config.toml
num_hidden_layers = 9
hidden_size = 640
num_attention_heads = 10
num_key_value_heads = 10
head_dim = 64
intermediate_size = 2560
vocab_size = 17524
hidden_act = "tanh_gelu"
norm = "layernorm"
norm_place = "pre"
norm_eps = 1e-06
positions = "learned"
qk_norm = true
attn_scale = 0.125
bias = "all"
tie_word_embeddings = true
parallel_block = false
init = "normal"
init_std_qkv = 0.0213
init_std_o = 0.00503
init_std_up = 0.0213
init_std_down = 0.00503
optimizer = "muon_variant"
learning_rate = 0.00172
lr_mult_o = 1.5
lr_mult_down = 1.5
beta1 = 0.9
lr_head = 0.00593
warmup_steps = 0
schedule = "wsd"
decay_fraction = 0.803
decay_shape = "linear"
final_lr_fraction = 0.1
batch_tokens = 131072
max_seq_len = 512
doc_mask = true
z_loss = 0.0001
train_tokens = 628300000
max_steps = 4794
dataset = "wikipedia_en"
MLP neurons of a small language model. Each row is named by its layer, matrix (up: input weights; down: output weights) and neuron, and shows model dimensions 32-159. Each number is 128 + 24 x the weight over its row's rms, rounded and kept within 0 to 255. Numbers have three digits each.
After each neuron's rows, "fires after" lists the tokens most often just before its 100 highest values on Wikipedia text that the model never trained on; "fires on" lists the tokens most often at its 100 highest values on Wikipedia text that the model never trained on.

L6.up1118:135132135094151107128121132159117171132127160117175174115143108132109092121110107129141077155127119136117142104166119124116128117107150136131108123108160153110153189101122137164174115104141123116114127137126144129117136112139138091181151139159144109117131143152124095120198117080118114122138108151120105130092113142140081138095103117115107144081097133136131160063131125132179114089140
L6.down1118:108136143127124147123116132115105170143137142122160126134131119164112119161130143143121145086083102119140108131143105108113132103162136137111127155163142113113142097103139123158089134098105138119121075122143114124125151121144099127116144114132134141122172116138146104101143094130108169139109104121137122139122122149146120117112113118114138104112116126111115100093114151144164177136135
fires after: " ", "19"
fires on: "19", "80", "th", " ", "90", "18"

L6.up1050:162134134163134102127146142136139124082153179131120101102141107149085080092099128190125085087103137149150099112129133147126136149110125100132186104162135153152105142156158139146102132119119104136129118150113123115116153149130132113119163107145139089117123122155142153157112120160110158162145131168099104172128093125135149116151110114133145141107155068092174130094127153104120140160142
L6.down1050:147115134134131075073169112123101097144146123152139158154111127125122106123112121127093130126118154141166140131133107127161062182162150101138130074157110141098102106124134130136059142151136126133118138179161163141133142136147148112116113098134152150084116058129141164152115118137112123128123116126114193119111117117136163130114145106158119131125193068096135161141140168146152132155088
fires after: ",", " in", "|", " |", "-", " the"
fires on: " ", " ("

L6.up259:144140111136139123108128110149167123121107127120133128129139115149125128139134135113155149086145144104143119139102083123119144123174158185128112105123128126120119126152144138147121130134138132129131153115142062125100066138159133121154092169136104100158105132110116115104152133144101118156151179098122145165088159144134138127154157157134109138135104118116141109095119151121123127120140
L6.down259:120144102088110119136140158101089102146143122148121112116112151091127159170160127164119144137067150132149130121158117117118125141143136149151158112166143106083157129130131129093111138101116070077125151128151144081095112085114152102146150145100125128103126069157111121164077200154141146074097121161105149111115112142135152111113136138125105113182102082103176156160145111122124125146102
fires after: " ", " |", "|", ":", ";"
fires on: " C", " P", "0", "4", "5", " S"

L6.up703:136132129135150161122101125145108168132104148177104054201126108107140107103092108131117122079121131114139117094127143167105166081124118129159137097105181107149111088140084145155147078087099172137184151106098125123079152134141160133140128147103119132161100160128146123129130138132092097150140121121150108121086152114091166145111118071119135139108180160164170137098113132134099149103121
L6.down703:139142115099163125166158148105166106165185163091140128138124106110141120131114138146130077146122117111140128139126131118143116074116129094131115107078129169107147123147106125117179115135138135119105080107123099128145125116148123152127112102140107066111111125094152124125155093133105172124183130129114113134118138152103128112124144125145144080157118133104110125167101119121121146117131
fires after: " |", "|", " Section", " on", ";"
fires on: " "

L6.up2374:158112132141166136123100141142155102106131126103095116155106138100130138116122126152112095090172142114162108134066110144113151163171123130142147141142105146172103137101154152163119118095133124136123123136157092114123143144160152096108106128142105101130145144124122142174123174133120098121129130131106120153140093142108224130100157087173114127095132100131118107117101178111119100145121
L6.down2374:131144188125146090155146100127136129129178114131123137139146126102134113139152124142143137119197103081094104152087139093152157110117133135107135119124130139138121096153104142114075145076134109135112119099118100134154138126132143157104115134098122097148110102115145113142111098172108119152130171116071147120165130136105140157117119137129140088139110122097112126146127123169182170141092
fires after: " ", ".", " (", " |"
fires on: "20", " He", " Re", " "

L6.up1961:112161100158135090110128124125122094130126105142149120164088113141123154117142130120176174166108140132112166178128088141154137127133130133107133130139100165152095170116135126119156134164115113087148137107141081145120156088121150136087139137171163130098168147081123142123113136102152110157121121122115114122127110110129112095187148101154112132123084146140138122131123138102100124144115
L6.down1961:132090162138125091107154103140070087119163146071117096074145151112169143144120140092182155165124163122170103127182159112106174117131118142130123131140113134088143177133164145145141147121094145119149106110119137159105109111131114125118161109121163160146118150093123137123131106138174190137113138094115115135134147120186154117139119089119131135096145120147150109148164138166090127124119
fires after: " |", " in", " on", "\n", ","
fires on: " March", " February", " April", " January", " July", " October"

L6.up1395:129161117121145122112115109112123139118095192162111112137146136085118131132155087135120118100129139119121105128112106136125152110129134138132093138119138119105127158150117111121100102147137167125141143150140177149101079119109135110130098118179117098124109128102118124145079144108107147121157166117106095104110177129077138111113150103148149118124122125089169071130134119127107102140129
L6.down1395:121130144136120187067140113147067113109155147138140136117125133119142144117113126088114081084119165151122084117115132156158123135141103107113113096128138163084103108190125131148124108144117121169120100117113137109127114121143101134175126129086125138111173108127088132117084115069109130127104124147139123131185110141096095146089114113165110129144119099125111117100087107111109131123132
fires after: " ", "|", " |", "–", "20"
fires on: " ", "19", "20", "–"

L6.up2105:164156088137155100125129134121097137067112132179142096127164127089133120121128139174133093117103165107120135099107105130174159130095145116134096122151100143132115095123077147095182150161130134167119085134083130089132083148109130121152174141114108133125131112114076125094130126158122151079201101124116102107145162163156136152085161170130180125119133108122097132127138115129131109144135
L6.down2105:140154122171112139106100113108149122154122141120100098108121106135129108119147088146138130141106163106203095160156122120161143128143148101124093161086099119133138111130152131108215130102129146099141123119151150102146150145106118143120112116165126140153162131140106104085098151154143109124152109136115066141119133113140163089086122152147138176141111154149137149084146142127161148094157
fires after: "|", ";", " |", " "
fires on: " ", "\n"

L6.up2382:121144101117206120113080160152143127122117167156094108124114108140101117125111127090139174139121142133122097153109141112109106115127115164116069161143138176118153148126137142113112119136134150157111122091195110139121080125110098111105148131104130135085137109089122167106122172145152131125139161103110155087140117109131128119115162135154112148118147111100111139114176097107128131098123
L6.down2382:138123101131155121113107077154126153134105102103095155093119144129131139118102116170104100069138150127108112138105109129167141138147124121130098121097162135158082101097116096147143144122075089119098143117124108121160140112128087098101091126058138171101119152172133160123144110179155141140130151117128148125142142095131119114125083097130087156129155108118113108100140121174133133104114
fires after: " ", " |", "-", ",", " the"
fires on: "3", "4", "2", "1", " U", " |"

L6.up756:125134096095168119121134080163138159104098157129109143118103144115111152112100080105123130105136146139126147140172169099109148079134151151079158164125106188105187173124149098114130113117131130119106147172114147161108131174104081134157130151137131146109142148122155120121138091101202132125173109101153138110146118113169103096122135090111127154154119124140082159136118138132117152155141
L6.down756:112143090140118091133124123180124117073165142145112143109094146097151130159123127135134104077112136175214103119103165159117131123134127146153159138139137104039159159124142103119110184114112157100149141129115146133099110137132124127102181162155169164170119110157120097104155139157109099112139143116170159113132143121127157130136156122127135157089111190110146140168126122132113129130122
fires after: " ", " |", " ^{["
fires on: "19", " ", "A", "18"

L6.up1920:108147105131100176165133152109144178141126090173132105147142111121106134176158088089126150090148137117154114087135159174128133129133106114131103131146146116104121125113078166143128146121133122106136125132119115157128168165143135171113102140121146142158129138154109116174106113107137074125161134199105152133180111145114152138120170143180128146151151135122106121136125132109139158151156
L6.down1920:132123115156108200111132131121132089143087148130110146142143153126178102157115148097128080143141136121131170143113145120111129139096103164155137144127175127154151155158121137119141136125097100100121141199139107136103117133071090168118133137147129140127090112094111148089155079135122155124125119131131166130094151084147124130075135138106132132092127146120121157103096158123151113155165
fires after: " ", "0", " —"
fires on: " |\n"

L6.up1196:108133146131127167143127140103131153145130106152130149152127154136137131121157169146098136140148152148146177130128105138143093123156109167115100115158115148115088141105104109103120157145122144136103096087097112173115160099124113114130106194114161117134118171117094119198091079091127170161142122105133160158099136095142133109147117153126184148128086090091093113128135113117148143133162
L6.down1196:113108134124122106156106110125101150076145119125168136137115143141124126149108102132132119124148169117152144093129118109129097142159139119098099135063114128123124100135174145130163133102130110109147104134127150151145126114153134124170144131111137130121129134144106129087171058126117102123156116151141113077129132113098137133102143155123087139098121066115116128100105128150153150170130
fires after: " ", "19", "18", "20"
fires on: "19", "th", "80", "90", "30", "18"

L6.up960:166146119136123120147112124166100134127183144116136159169125137151116117115118137132132125145106147142098125181096119167114126190089139134131135118155116126136126110187156127142123130129152159150169131128167070105104118104126130093100141138155124140137127118132144163116118115160137141174108131162088122121153170092148142124152150132155168128100140095111167104172171163090151135139165
L6.down960:120107125151132115124114128165123108109137150129113144097131095167138120088142126129121133133108117092141190173102133102114131146154176136145103105164093104148161094111165112102121147055086100106138126128119118123088108094122164110127116114128135129086152118156105177116155135133084084124109154104110135140157149129160097135151143151128167126158147118139093153131123137128149122156128
fires after: ",", " in", "In", " In", " |", "|"
fires on: " "

L6.up1060:130128138129138146085150159146113117128132129130103144138090121125129138125081099137110162169120105139154147144154130140121093100158122110150140131125112131144115097144127122131166109151110112133086106158117131137132142149097133093173145158122138105154122113084154079149110157148105088124114091171136128073134091142126143090082144115149138097134187123121172120139134126083150120133123
L6.down1060:106198115089167077095130128136158115102126139101132111137104108112119146158150125085139157170160107059201163123138094131120134114189151154113100171134103163159133149177143150108117133112106128123128141143129157182170108106131099123118125166160113155118150126107103134119133148118092136130152126109116123106114099158148146153130137160166165099120110187138149109154126156114136118138123
fires after: " ", "+"
fires on: "1", "2", "4", "0", "6"

L6.up2541:182102135123136131113168151153149107123166101107145160134116135145127121151108104100127145146119132142061117116141119120113135117053164101178157112148138125124110134135118161183094122096141135135127125143183092136107135129114125113102158152127136129123145130165141094126154159162220152120100103114093134104136151101132184130144102135125159142096153142117142145108135148136166127112123
L6.down2541:112158141163146132119108130134123123111093129170154164120141137179120122122088150173177102134133137119082143101131132146125121128165149164134120150152159136140127136120103116155052144094154082086161130157119131168156110137126122108092173101111110135106170150175103127127105117131127140145134121104124108168140152108124113151078116081113107121103112130120114117120136127132102112145151
fires after: " in", ",", "In", " In", " June", " January"
fires on: " "

L6.up2434:140121136147146151145092143110138116164144113157147130122109120117128094135128116138094154115159143116132170088146082153106117164099179153124104129109117117129108127118137175175153130048138164055153110133114115164121115119116136086137145116164126116175141131159148126121104145125123128129081122123116130133130128101142146109118152123100086135105131154139145110097104150133128104112125
L6.down2434:153136163103119141085138064150101134176154121103152140115175126173129129116158142166129140130118140100137115089107170116119144139115096069108156193130111113149095115187149122128220147096161140165098136095113165141103149137122123110164114120105114119153141083116116127161092165119148111129124110148154121130118120131148144104126118163122154120114131139185119116113091132130108131142094
fires after: " |", "1", "0", "2", ";"
fires on: " ", "–", " ("

L6.up95:122148124135135141129132127137140129104138117139143124089138117153157116142115172163133133119157111133134106138146125119119149185177124145155146131152153125161152094123141188126153134108149126162147090081142104117118119140094138128123149139159123108149106148149137080095163161121110085123102138132123158116125108138150159110134109153088144083120135164142130127103098150156149109172111
L6.down95:139173133138165105124123125113127106140131114111116092129113165113125149150125089182115140130103150129142110136133127167077172114090079088150136096122092131123144067145158165109151125093091153094128147122149117126122084108171126160141131142105096132113177164139156124157159121098088114097131143165126164140097118115200153131121138129124095143116122135103192115128101131130135113130123
fires after: " |", "1", "0", "2", ","
fires on: " ", " P", "–", "-", ".", " b"

L6.up1521:138100121131149156087146111118099126107138146145175162141111126154109166083098165100144122101127153174098139126149129130141136097126112122115084128131123100115118159166123130118125142093142147105138136186136131138113079138107105124175178108118115090186104141127156086120085141121145153136144141147085117154110140090115124154146133121142119094102168153141122120094152142130095122137088
L6.down1521:106118150098137121178119143133068155123152129127142169154131145149087113128150153165116124089116129121135121107105120112149108138120103122179124112135110140100127125111118143092144115147145092124120119093130139089126065142111097120099130136125156124123150157154095133153155095131126108052124122146113178143136114128174142156078127099099122112105130086110166115130177128106105119122126
fires after: " ", " |"
fires on: "19", " C", "18", " "

L6.up1978:129087121134097123089100101115122133147131136123193124092179131126148132083107091127082157147102117109150140122149110157164117109111117132095133167170134125105116140124101148151119121057111105156159126141130143176115115114131113131092132111136122134134141105110135136125113117135097132113121116161112153124140154143112105087138129157131127127145081129164093119123093102127104149124151
L6.down1978:152131126158114130111108175102150095130139121092160094155171123159094150115127143106112088091137108095138089143134098117123157125160115102148139105129138150090126125108138128128093111115123149119153132108129164154092105151131160169118156129102121124107139111121118135144129171115169124124152143112115077128160100103140128148141098155174108147118120118115108117146086171113103120111127
fires after: " |", ")", ";", "19", "20"
fires on: " ", "-", " |", " −", "."

L6.up2446:168116117117102153147113139125172129120132129115098083112132153088104138098112089129103145143107133127145093182106119140136087102113186150107162157137120165131163178114139110130119150130111181145124111163146147139171149157145130119121151096158102148125095111096131108118181123085129142100148145137149186114137134125133100104106104168138164119105120061122097115163148170101090126162169
L6.down2446:135118099141086115146138137122108132147158130114121132131129109110092147145120137149138150163151158141154092151139125112139109106132159091128179133117120130159166122138158122119145164136110129131123108157130131110180119157134131108127112138103105115089109125123123133134182110137100125109138163107162166151170136124106120103100120151137141172116126166116121141130135190113082152129140
fires after: " |", " ", "–", "-"
fires on: " ", "20", "19", ","

L6.up1561:122123106157117117147169122126129135145154130152103094106129095098142130141111135126148138096148113134129145139137100121130083148138126158160163149151129138111117149122125143092109144163102123178148135169097161131116134078132106132143144132157163126118111156123129115131120098120111139088115108114134091112141113099113144129153138116176136119134158150165130124129152107145111143115157
L6.down1561:117109126099124104128109067159092133122160104090160126079098146141094140089113126092112103131128127087192139130128131098150156101100122092171096183111144132138132106177088137147110146085125134118176146124102153147112109137121086122120145144127106130094170138151101152144126137168139116100134121073147111147100135125125128117110103179176124120107138087111135132129135116163117126120126
fires after: ",", " .", "0", "1"
fires on: "00", ".", "%", "-", "20"

L6.up1798:101135147105110126124070177153101088125140116143115115149110145128139131113146131195162135118099074135114150163144152090159090110138090136115123144150122141125115125095118128140148127122125152154133127170131143169132153075143157130172145154138124122105151084156151148114104141177112139173128136150135144145120116110144084106127115108119108088124154124170163195143140134137103105108127
L6.down1798:113127129098154080126116141148142120146146154098127141146146140125151139174104136144123127160168198106109113171165166166116109172148135087127165111121154132134137109150134150125124118090104135116147099132110156141102159130083094120106118159108108113151146170105157119143131125118124113130154165148117112159140151146126133116132125162125113091097145160110113130097125074114130092126166
fires after: " |"
fires on: " ", "-", "–"

L6.up1056:129142125131158153143123149134135156152137118105111132150108136103116127133112121169119123153154069136135146146143131105128123144146128109086152118107139102141104112140125117133122105113100151164079154100107149153189145131117147115118172115121096101147096150112123114134183141110085187149108137134099105134126099129119117154138131062131140162102098069127124125129106118084100151094111
L6.down1056:107103127147139109163136077125117106152123139113131118126117182085162146143104121142133126144142131125131099144109145090171117125125128118093138141093116102131128105165140114096162106145082105119116117135126122127151122138110123131128165091106105166119149121140153124101095103089096145147151152114123144169138084129120126162099110135146117122110177155127127122084111122154132122124115
fires after: " |", "1"
fires on: " ", "–"

L6.up1909:119142108153134140132120112135115112115142136131116104105122176103145177102081081087171130120156162148156160139114096152129107101138122102087140149120138157138082139107168148125150162128114120191165129151133151120113125079173126146140108138112103107127136164127086128104141145116109165097186100145151123115089131164105116110098150164119132131132145115150120110147079116146070121129161
L6.down1909:136132105095102172085102181137091112124138134111134127173134102092104157073159126097110121120151131110089139118115125102181153121136137139129152132088132087163199138123136147103102123093133074134140069139131141123120112146155139139119122147091184171125149101076127123159112116134100160114081143162180086141117125104080104135137146128129135131128135112092120130123129125125075172101134
fires after: " |", ";", " the"
fires on: " ", " −", " $"

L6.up131:117132124119119111161131134117136128099101112114115125096144144101157113156097122095124152090099131150142092127167100189153092119084148127135138170097135168070118129117140120094105097126181146109101080105142141131092132113113162092140111126124155128158105119122165105125161145087083131119138132128154139175166153132102131153122102138110121124123123090104146110148123150133121112155175
L6.down131:106079112150128094112148183126144140163136114132117114147096143125109114134096137127130170135153128089154098149144133123130107130117139080138131145135124148157143128120118121121085108154127127092104130141102133138152118134140122121172120134136133144102103211108122130110150127114123158131126132146159157131142116137136097156121120123109175153122075125147155139113107098116132139136128
fires after: " ", " |", "11", " in"
fires on: "20", " ", "-", " the"

L6.up2080:125121140164123135160123088143122163149198091098148092136099103113105116136137151133179130192075118115126156083155153122140121189148124137149132114133145143073138094179122183125142195138109142143142143132119103155082136159188109152128099148131147125134100145128118170146089122111114112097127135139123109138110143096122126138115101113130133063157128133142127146110090123136118102141162
L6.down2080:118098090148116137162148094177119146139164105096133120111091114127149092098113112106154129116117122103156093105118092073144115161133124172182060115124125167103136115117094173096074160120124122105124122124109154102127118100148111128110153127160115142154163112099114130173146088110126127156125135132133114140161129129132131120104122109129148160175117144127153083131143113108109119123095
fires after: ",", " ", " the", "0"
fires on: "00", "10", "50", ".", " second"

L6.up2252:104108132132110139131120112142149138068119086125163139109124158100151084137174109096140090099112129139139145118093158083129113089124093119132189118159088152155127117149123122116101117109127147129144147146171098135130155088121148121130132154143103085135119130137120117157165092110133129107144164172077145093142111135123120176149157194092112102118106125136145136115107102116080146136127
L6.down2252:126133148141136124090116100139098134098106161116153127138116139132098158139092175134179122095141146139100110170138123122171145121123124123163154131109114102112150089096148142154115140124117095114126101159147116140111105116111131112125135119093118130117115106132140167154103178140168132107135130091148178124134102121145133085136165108161126152153123108118137135147173137104159159131088
fires after: " "
fires on: "0", "1", "6", "2"

L6.up1026:122090117138115149130102155124100120148138116159098095117116130134138137129121134143115142118156094116132117109101094128161113071122129120152099104158103150127186127142126124121138141113101152130131109129109127167111131142108147123141206157134135131081128137141114115142150137113137128152159100182137113146162129121150134132150088108135141106078101105134139112122114131098099098144122
L6.down1026:147117098167133163141113136147139121130146143110109125127084123116133150119112112117139138111144163134098125117126129146162146096126118128122096060153123143152115088153110134139154121132091123124143067109159083125155100127121174127085105075075142132187131110103130113083113122084123160124076172150113116100154155158129148151096101106141116084112165109152125120170112112126133164107119
fires after: " |", ";"
fires on: " "

L6.up46:132127117102115128159149122115136157151099164122130123127126122171080112121103150143103184110158173139195145116113144144141146144150154105162126123143130181108117118117109107130109119137111130137100164101086153140121121110140128128138171118125133139149134130127145121139141103125087138150107136073120149098117098148086131125127120107151132126132144105128089149139146152106135169167099
L6.down46:141108101125093163147131098119103100153089149057173119143147142116135134142101187093125181154129106125141113158130104129121145146134133150129117135151129126128162079146137116121078144100105129155120143102125139136132130162158125125115162156107102147076123133101137089115125093112102140182128137165113156100097090165118125121113136121145144078096135147126124115126083105126148129132129
fires after: " |", "4", "2", "3", "6", " L"
fires on: " ", ":", ",", ".", "-", "–"

L6.up867:163104139147142132098110104116147131154141168158120045102106134137154164153101135124096155121116131118093124166074135138164161120087097093128116170152135160149129141137133101082144114137099108116140067135099128124131123149128123148166116113137174160120113108187131135136134140179135117098163106128110079128097116132095138074143148155130150106071107131126120106114115137121123092146125
L6.down867:117099124156118114097123092100148159147153132100115137081120130119125152149105139146157100137131110090136136134136137112140079114140123114151111117115138106112131142187102095101142160131119123122145112122113084155092163099147101118134123121150155115132126153121114123144183178125143142152170125176132157087115114123135116130131121143141094105178105147085132151132130153126145122139096
fires after: " ", "|", ";", " |", " l"
fires on: " ", "19", "–", "'", " of", "20"

L6.up2190:196128133152129115134124132148105142179116120117142081105095122153141124122104147115136123095126137102093108129134130127127121122099108121145122135156131164100127132126155130136178130169177148082128153160176148142119125121131121176102155134127107114158136147180139149104146124145154093132106140137127119086174141124081084120159126146140123118110070082127097142136112113116112122119099
L6.down2190:141103125134107128142121121109163132132138122152143149181132167109141163161178142089161122163115134124156133169113140125115088051173134105102160112114143144104141124132127106126176129094146114101150145136103124079124142117147136166163187148107120139105094115111108095124117138138121128146126101120116167147135123181152138123142154116115084152135088101117127130113110127141124131137117
fires after: "|", "-", " ", " |", ",", ")"
fires on: " ", " |", "19"

L6.up447:145125166165093152121157101118127095132108113104138132143113127147127167144108144136125077140161136125076133144136113139141132131148113107117117131069140170101122124125106120142101123131144095157126114138124132114123157116082166143125112135130138134160119097121123137105148147107140123106107192149137124122156138161120149104141150134099108184144101154164092135097134145173125141161114
L6.down447:127099129156173142138155144119128143128123147147157157120118111128111140125142146144120145135144176139082147113095138107101113109114121131149107124164147103070112108160114119121169130103116115165097121111124123126161120102091127171093106143124149157109139109103160124112122157065115142123099142116136126136140140101172107126143146133119123139114147114126167154083125110162154081163120
fires after: " |", ";", "3", "2", "4"
fires on: " ", " Mor", "-", "–", " Mar"

L6.up1107:150127154123136153136180125138132135080153131112153165136133162133139131140132094091129154129079186099092134120112132136114088115137082149168135108097099105166115134106122142110136159141209115124174113156139154157113132109106151149109103144145136141119128097131121075156126104119113176135186138137112098121148153120131130125147123158099154128137075127113163129144113120134147116109174
L6.down1107:136161111128146141116122115132144138156122071110113116174133156106152133075133132114096115056148123122124161138140164145148130125099119154093122126122164121192150135142142160109144102123115085153124140116093122120153091117073127141108126064090137119109117156149137156151105110116138137077111126126133186155140097148150174104086087163163101099133107143145130130131153122154162120096128
fires after: " "
fires on: " |\n", "\n"

L6.up712:178121146128114178109098102141119106099106129141109116109126168159139071150084115113125150117140113135117174111104125141070081148110140116139143121143093106124122130088129128108147107121114111114096076135133165107111113170127111091090118152110148104106142109196134177131119158062161117134129129135163119150152131092106139119124114125124136153078127127124195155113143161122132150111167
L6.down712:121132114104090172147120164126083135140166129110128120152121146139116112135154109132153084063144153137105157104131115113109130131133133170151114143073155142174106097139119121134128140089111088141120118098119127134140131108102143099102152153146136141140136147158098154130126091122110099109133126063112155126102144150124136135080098130126121123119078139121127053112146115141156143111104
fires after: ",", "|", "In", " to", "80"
fires on: " ", " |\n", "–"

L6.up2397:162146183115114149122121123138162143185143104128158112105103136102151134109134151124138119086109108103147124103137102103112108115119122100150135094161103132108122088096125145123096095103088122120142083141141116137064120107150099113128107142141135102119156101123096110100128123125134138122135126115110112122156137162106130121166144176119084103111148125151107086120135130143130124186135
L6.down2397:088096133139135118125135122119119137107107112138106109132152130178118158114137150134155130112144156134143140122117135121135173094094116110104137132121069108134124097137140154146166098137141162082143138156178077070149105137117166115125143131106123096126115157131127123173139140084097132133128117154133100129126116116130144120125107142101148129119147102138145164116103096111144128078074
fires after: " |"
fires on: " "

L6.up2495:116166166123128160134066147098174149164140120175145149162161145061167156119151081121115074129096156087133112159150148166126065134124188130119115124132132134122098086132158156128123097123159092143126154092115157097111117157148146154152080187133146109105119157112075107105103143148158124137203098124099147108144085158139125144115152169130138118086155116124118111129120122167136105104144
L6.down2495:139116108119100151120153114148050079115133123109107163132114108126148115180093140149122134100152143122143139112117158128125081153136125152115142108114107116180124123135133154139062139128165147089097123104150078081078127091112130100131103099136101116116098124113121109134149132117078091126127140130129122122131128106101110128145131159134153107090113139126127111145098122183105160117141
fires after: " ", " |", " ("
fires on: "0", " ", "-", "20"

L6.up2483:158136078158126140103148139114134117149130113118144163141126174103152100107112141152140088127130152156107134129143126134088126081154124121151159140155097132150101139151135166138133097134128113144115128113120132146113125125114132120090124132173110110119124141079111113113101169087178140102162139127130142089108125101135161093121126141116117113178143118101125125126131109154110136155147
L6.down2483:138120097140142129131130126126104142128140100146102146148137147121118121123083102138126121125106113138114140083104121166105112125168120151063114140130131074123154114141117143109066130159115107160121115150160112144162099138145153184094131148120122129126118099121144132153121138152122141126149092112102126134101163129124129150105120076125175130118076091122124150117121140146115124132146
fires after: " of", " the", " as", " was", " is", ","
fires on: " the", " "

L6.up462:114145106097067133148152088125143114150124095124124153159145106125096163139134132171159135143122081181187144129127122147150136125178136145111145146126181133092173118123100144086131135128108099164138140095138106109151109166140127126121147139150133106105095112164142158181149120119130132151146137127146114123119130123152074153098124116117124130103117115138127103145074146134131131137148
L6.down462:101122134115135146145132130116157105120147129117148091129134094071108138126129148148123148126140170125121118110109145161127134167145152130139159092115176165130070121126125133151117154149119117124117102093089164122103096138144133116109111121129119133148183138115168121088175103117123075103125136117110127072129110155125123131095098115130107080127141118163092106160118151143151121108107
fires after: " ", " |", " It"
fires on: " ", "19", " is", " was", "′"

L6.up721:099100148183151128093120127173150117168128132142107070109218123136106111146116107109128133135088113141102136082124110166147149160148110139143132097139140113097149150143144149127127126100090152128129127111116147113125138099157118104118158127118101079147137169143076143099133143137128132141122114115112168098115156109136126092131076110110102121140129108136126098117133125122098094119123
L6.down721:080121140112146103159086069146108091122095131115133152114169122116129184096087141175074121106123180126081202141173122128139155100155088122172135158086137166092128138119107103154008136096130136139102141146094106105160132121117140137142132134092151143102132080157125118151120140132164151099134153118125123136093116150147099089160157092097069122155155150150102081104117170134122182136106
fires after: " |", "1", "2", "0", ";", "3"
fires on: "–", " "

L6.up989:139087110144103136101115158160110098137145101154064086101135136147108066103141125124142179172107156142131124121084145126145094167126121137123125115129065122163118101140154126138101103115114106122124154146122137134145142108142120139091101132102105132132161138116131090143136149100146151133167111182155135129116149122146122108089112135121143134142153171118123141163156189153071130095126
L6.down989:086123124140156131150122112181164133142122124087124132113138105098114140136123047153129111145138119147166154116143114080064118093147110093108149116109139101140148121112147108135171113128131200117108112109140125155100159153133128129137125156160090136134079164150108129160150116151170146091155084094138141093161146146137142114121137145125134135137138165102120109086118119131128165173142
fires after: " |", ":"
fires on: " ", " |\n"